config = dict(
    qk_norm=False,
    bias='none',
    parallel_block=False,
    beta1=0.95,
    seq_len=256,
    train_tokens=237600000,
)
MLP neurons of a small language model. Each row is named by its layer, matrix (down: output weights) and neuron, and shows model dimensions 0-191. Each number is 128 + 24 x the weight over its row's rms, rounded and kept within 0 to 255. Numbers have three digits each. A neuron's up and down rows have the sign that makes its largest values positive.
After each neuron's rows, "fires before" lists the tokens most often just after its 100 highest values on Wikipedia text that the model never trained on.

L6.down25:186114123187169158088126110166126088158106181117144135122111147149121109151117133127167110108133111108140116084113119128112123175145121128094148152086143132109121093119168084116131141146104102106137102115114122122146177132110133159147106129132139071119097132135142112144129109084107126161117112120130147147141102099156130058124116110123114103137134083103129100131180155152106114100142084121095120129172133160147131108060103123132121134069108116130128132152122109127178125107130099150151145132111122103094088123157150127100104120159136110125119147150135098118120121160151157130
fires before: " ", ", ", ". ", "t ", "\n", "s"

L5.down155:102115104142109082144101146162145121110128110116085113129112175124167081128126101134098107113102099102106107141173110119128141123105145152155095085134117110125147162100096140118135127109084107160090118177154109161123112152140145139123107132112129129131103134114123107112131108109141120151098138104106144136121092157094142153140124133090135139144130111128111148099135081098107176072147148126092189165112125109134107110139088106140161154104144126135093194124151113169069128113133133091133159115154122114151081082146103131132118117147166101155150121152158141134138142127111123170
fires before: "k ", "k", "g", "i", "ac"

L5.down183:170108106151193170137106084095097055147174103144142151093113139122106117114129117142130102110160138100122111165127131162110114112107106171115152169145104173146133122125102121125158100124096118138100154121097133108123172113144143149101158127104132134118148175141098104138139124145131177115128126099132103144125109115106117092132087158098140117125092079099118175131120101121161138110101135096118127139152094144159148127154141177142105116131113153176097122130149135099133141169114159152112094152117137184117127131138132099129124130137097123122147120143170100173137123124151149104
fires before: "e ", "e", "es ", "an", "h"

L4.down155:159140113147143106090114104149133111120143098122121105114128127147121088118116106161128104133112094161152137193177161144140102102115105129130092146115094151177138161150112136142113136107101097134100123109110130169139136157133159101133109188123077146126099122128194133124137116113115112148102139167137132092114144151130151121111129143091106091148148109128114155102135136112107161133111105121105129123125132134151129104132188097126111117148101104139120136137174122113103173128160103125096122123070130121164154104116146100109136041092100162141097087142102138166148135137127116147
fires before: "ch ", "g", "ec", "i", "st", "n"

L2.down30:156127123145147099141040141141126101126165144145126123123112149113156155123112137135126146158140134108175140131138116171167115091118110097113121125144118112124155144133132117139114119117135135131132130128188112154109125127112119160118111141087139145114168090079115154129146143106118120115184151114097112135089107086093086164091112121124107131115183142147132093138130131124103102186119147119127137115136156151096102128132118161150167087154090108100144173118123162121100163162117149114126082131122125068120123167128138121104139120115125086116127140144119087104130142064172125127
fires before: "el", "e ", "b", "ed ", "f", "re"

L2.down18:137162140150120143110137124146145139121116190121108127138116183095171128139113119126115122146141147127168169136134140110129168116108134072084157114135106137146101065141156184166124125098155119151102147177102150148133133144122114125118155126111115144144124116144160092145148126095128098141111160140137120110138123146129104130151155111118130140151104133157118140066079145131130107117134101099079102154136159166151180119121130108143151121126130100119105158180142109145170103129117133145126122115120146109143179160148100154100118147143170143119094105189139081143141146177144110137
fires before: "ce ", "c", "t ", "t", ", ", "v"

L11.down184:081129092111141145139104136117108079129137121131121123075145135129134162146109099164163121111142157129108127153083135125131141092129070143113121120138151137111131117136134112113126110115130122123154110109140108120095150177112116125107116156128129118108098166154161119170147103142143156104143161151161137145161112135095143154086128082109152121130131159128101109115132184120120156152112141114080114157086130106142151140155121155137088140161072135118119128119113143118096139128110121193118084070127120122094112106146127164127088126105142130084184158080110069115137097113131107131
fires before: "e ", "el", "u", "e", "ly ", "en"

L2.down175:110128146181145118105146145111144164184134145120141129120137099151137171096129116110124125115138186145136093107103118119130140123133159096122120098094121126113152117139157138118169176144131132108108082166142118154142110139174137137127135103125162133134149150125117139107106088172086104149119174120129146110182116124115122101116089129146146113145075117126135136105138076111166140138124127134118138110165129109141143154129107117122126172184173111134149182101073109112151081130114094133125119095115094134120167110155113159114153144141076104163162141101136112141150155115119086134
fires before: "d ", "d", "is", "and ", ", "

L4.down2:152114103154114119144104165136125174130136129127161129155110124137140133133131116166113130170133118115215161170164136117109113177119137140116119115139112124119167192155170116123150122102120109147132146129158161098098149142161136110107088127110097153105147147155148125130102132123099115160096112148131111097132150140095143123144138171062159172101095159147144087128118120104097115100135142122109169179106158122140151105108119112104086146105140162147143106143167139116133122118097173147117112126158106140128107095127098146127195139133092114129088113135130139132101116150144142130
fires before: "e ", "h", "g", "i", "p", "as "

L2.down50:156129132098150116122155118135121173145142120136134165136111136116101159151166172102149164168125133083075175149160136147163146144148133123157113124131123105122157129162132117154141129166150125120171116118169144155136156151125111117149088141149095148146140107137154128152153144118098130098107098186115134092186103151114072108101139140146102114158111134143154148105097137096147092168139119125160147155138122102103137137115122177126156079124066116090106083128118122145142124095146166118119110104148135105153117167133086131146152102157129149143134114111140098113124108144119093117
fires before: "6 ", "3 ", "0", "0 ", "7 ", "4"

L11.down186:111147147134132145157098115102093124147145186148129084156145109110103115142096146157119182116129107099105126109102089146115120129116158118179133135126125156120188127154114153144105105140121138160132129128076127140158145178132118139116170111098085152107160123053079121105108153126140125152134132151102139136108100090158126093105124141102147135162133123159132143125127122152132116162114174148119117161167142162089133108141120100122166139098103181134125137094146095164125081097156113129149132109145129121106126142163099119143119163135143112134110118152157127171130113130090088141
fires before: "l ", "l", "t ", "ch", "ac", "t"

L11.down94:115143136164148130145131099127138150155113128104123114130096141171097146137162114107139153148120119120145166137085133111091131109140092151121104134131129116089157126078087093128206105145151135122134177104113103126128084124138127129113180139156116093130160084112141131118174160136124091133111139115145129139157098139159148112144162123167123125129177151146120147132178192106151115095116122120114118131218150123110158141138134166125091165127133120118105144083132129117134143140131100104104104111168112131154117130093128147159152093144150122137108132136093152093112091125122131128
fires before: "v", "m", "di", "d", "ul"

L2.down102:186144129144120152123128115102105127084131126130130124129136155140154104110119167075096155156179125140129162093124154108099150119140123079107093100169127091123130148138157135121149091187102110139155117067115145116136140137134133140095111160141127144103099164117151131123145100113177105121128121129135136115106122136122131125140143137137156164108113156109129153144168109063166142144082159120128116149113133118157121147102140097117090068172096108144112074135103138147104111163125154152122112107098120119146124103138136128117074128065129136117156174124113129126140151144124109100
fires before: "am ", "st", "f", "b", "m"

L6.down190:093191132097129131157080120160139127126112142163134080170125151156147134160105131121160148115135143142108119140165096173129123109123136141124115105131144159096097139108116172102126100110126117109160164145142133184104127123147122119072142099142150121133082162100134169145121121081163178137158165141157132091118125076140127138151086134115172124111127133141138112139104104109121145135117122112111147100055172122110152105109169119105127080140118165158112133143137123141129127132126104126120144109174119129095109120164127147103109094135092143168128107155128111121150094108142110120
fires before: "ing ", "ed ", "t ", "e ", "y "

L2.down142:139135132115103139142163151133154107140142117136150157136098121113162158077149110170171118124130100119127124129097149156139099115172151149117144167120175098185128166145127144158138091124083142135151155109122141100157140135167151131109156138121162150125138141132062177124125123126128119120155117151128138112162144109127164127098119117141120131142063161127100119145155127123156137127158111116134162149100164105085174154160166109109156186157123115087124140138096130118099109134165089112121105100116118145098136122146144107152121109168127149128183110140099124135176107109097123140
fires before: "ow", "d ", "d", "e ", "om"

L2.down73:140102117118112091122120097106126165101169162137150103145110145135134111122117080148104103156176129091089146087146125118129131100155095166138126126113131107123112117123196130107113099131122119128127124143160128131121123113158118144116099126127132116098124139133140112159142145119124095129163112137168125142141118080098119112155137119140124175110092179155128128168142168108132105139090121161168154112111090125166098120045100113151132100097134117167076120107163146188111136153176150079124143137133138117141109143117104160129120109136107122129113092108153118124130124163073132150
fires before: "0", "3", "4", "2", "\n", "\n\n"

L6.down81:135111150113084135134126128167138126124121150073122135114145119154124128114103135118126145112127118147161121113107124108126131164107137173139137115095145151140129119129144078142129123155068140146149153117134113098141120125140144139109115169093184149113156123148134060133101126165154145106111184112127141109176088140122136129139135132150135151140073074078099153145110091138099147133132111115080079096118108107103159110143099160096155098132124115115153096101122123119146143120147138146134114117137159126165166150111123161161164064149154072149116152131154161130112144126090125129
fires before: " ", "y", "y ", "s", "ar", "es "

L11.down191:082098095097140134138141131153083113131095124098127083106083156104165085143150114154113163139166113119077147156136124100120136161182130111113106133125127083136103131134122131136149124090150116093112108138150131124171160101134175142113098126144101099150145120153111110191126127132145111137173168120134114103118135084102114093153137138085132133154132091124121161102146132097130115153121123128122140125179124101130141134189110168111173089127128120094137092120148131133114158159119079146122140162124125135102091102122171130125110090150148128136106106117140140138149131136117185124
fires before: "c", "d ", "d", "ce ", "ti"

L7.down111:146109141151149183149147089139128157171084156118159155153142126145125115132124111111124134116101099135109147113102103138135103140104126129132101146127166100126183096128133159175105114111094100081051121081108127118145140126099079139150121133115150121153130148118133111095107097123142116164137144104120151127157139126150102075124123133126127146156079088111125164119105128112098125154138116130132134115145112144114109099103137138092125153091119119179127150095148131155152135115091116170134121146190173127182138145125102113154183168128137111148136118127141114099117094163101124110
fires before: "er ", "er", " ", "ation", ". ", "s"

L4.down184:113123145162136153117136119146130123110112136125131117135185137192134116120109128159109123100076147178151072146134141073139130132094072116119130102146109117120154127104138144105129099103147120129117109102075105136154162157143101136125117078153119129147119088139142139128126120097165112140148107122145124119138102139127129128118109144119186127160129152125147130122117119078156077080169145084094138160129196107113147118106117127093129122094085182141133147105150073142133118126138112141176125112110134120148149079169140132115116120152116169142116112114148130141139088120122106112
fires before: "i", "c", "e", "um", "k", "y"

L10.down168:137134114134129129159102159122098092135125135121154138127079147095152144115115140111114176082139125158085122158153106178157168121116121143148195092111123123128058121156125086095162143086094174134098120164140149132145135115121105136131126129168159125130145146087109113153120184126125082117131110095138153114140117126119114157125097084116108177131111073092122116152158125149110132119137131140124102120153104115145110141135136151137100094157098129079097124131178127132131137160144095131151087131108161154123143115130120137148129121113160149131122131109119128181152118143082126154
fires before: "c", "is", "ce ", "th", "d"

L5.down33:134113149077146135127157133143102167146119141103137150148068104131117104159173161124130104126145136149083137142124115120083122140180125141205155131090122132154115087153137119137100131145074135121114112148116129122115106117108108125091135111103124164147101118097099106135119153148131145126158160155136126081128167154178125161156125133144098121096183136143169118177112109137140149134132148098140115126118189124109100134110163166086147098144123128137102116143080175069136151116119086134148123091158133101136110142114099108127121161152133140115130124111114108127134135151120141133
fires before: "0 ", "5 ", "7 ", "0", "1 ", "2 "

L10.down28:138129115123149118107133082143128126093168121136143114122136101114160096114134145111154121097103110142107148130136117148139088175100084146121118066134164106125109106127132089138137156170096104133160098060169134127091137134136147141112160134098133121132140115162133161108100134113168089122133103112116126106114100127127107092114114139104105120113097111134092136127116152095138090110115146131155140162130121155141139181141070080119140079136122122156113105074171120133096111140122124148132110133115111145092066163152211143101097120142123116094131147137140136103115128115117132123
fires before: "m", "St", "er"

L5.down99:166146114134149110135141142124099157119112164081127094167087160111154128112103132171119149104133135093141135112142091135114122151105135162118127122173108149179118109139125100154152122119120093140126171127121125130121116139159134154122127150135098146144130140126123134150111125130168117138131140163106130105108099094128144199162127100111086132137070174152091140119143104130118131143167140142161127176104178118102160109162107075142148143175133148150149165161157127110099108172085142153091126146140114169114133127133104170131129115144138165126130089179150147121140140143109166123
fires before: "t", "t ", "k ", "ted ", "s"

L11.down124:136114117133070095147169111166120115144124125137129124115105105186113146123120126091168112131106180179095107124164145127109125146177117126081136127054142106150125073098174107119118111093123133110170113121080133121119159116126084155142113175126111095130117155152150118112123110114105086129114127151123141125123105146155127129122160138153113130135161159163144151156105177142144140132108090135133102089172109140143103151119100176145127127147120105103127124117183142090089123124152145135137107133126131134155134132100150097115085139169124136096128131172149119106141130157138125126
fires before: "n", "m", " ", "m ", "est ", "v"

L11.down85:135157140140105094152098136102123124090166132095103168140102133104106143135121128128109110119155092136132089165093154159121126123121139109095143132094136132108128128092150122163116132147122075110143109103172133097098129178113140094087192104121135150138132146088137155122130111140139080138153114118151137148140188119155154135164135154118143151147127119098139130143124151157145154168113114129144141172107111130135172087109172117181112119068129075155113092139130137119131100131104093129124096107176126143143138132094157141152090104145112169151138115124119136145146096086105130144
fires before: "a ", "b", "the ", "an ", "n", "s"

L11.down28:166067136131124134108107134137155134114108097111135135105132085118129141128129135116175119116172154122066157123120131154100160131114135068088095167118080164154081095137101089134145138122104156152102154107135146145110136126133138124125123156136150129125124140127183134103117184099086130137156131126142099140156171140138167105156139158158103105117139105138102147142100156141130105169149146102106139116154122174160135118148093106159112157168085091113160097130186133138148142116171129154118121113149091116121137146118106119124098125121129104155100143142124085137127144154143133098
fires before: "er", "por", "p", "en ", "en", "w"

L11.down34:153096179108121145147125171128119080163157116156134137127149126121150142109148108153083119170197130182160145115088151155165133134115084131126105150148126114134117110125097103126146147108110135139142157149085101158114143167114157114165156100134176168122117137128145112087084132140104125145129155114115100106109083127094125152138133161114159121140135121103160135141158102143114104111125114158110166192117099163130101138125121123118196090156122121144128159151124132102142138147160124103140113126111147126113128144091118101141166065145129109133139117100147123115103100107116145113
fires before: "e ", "c", "ch ", "e", "ce ", "is"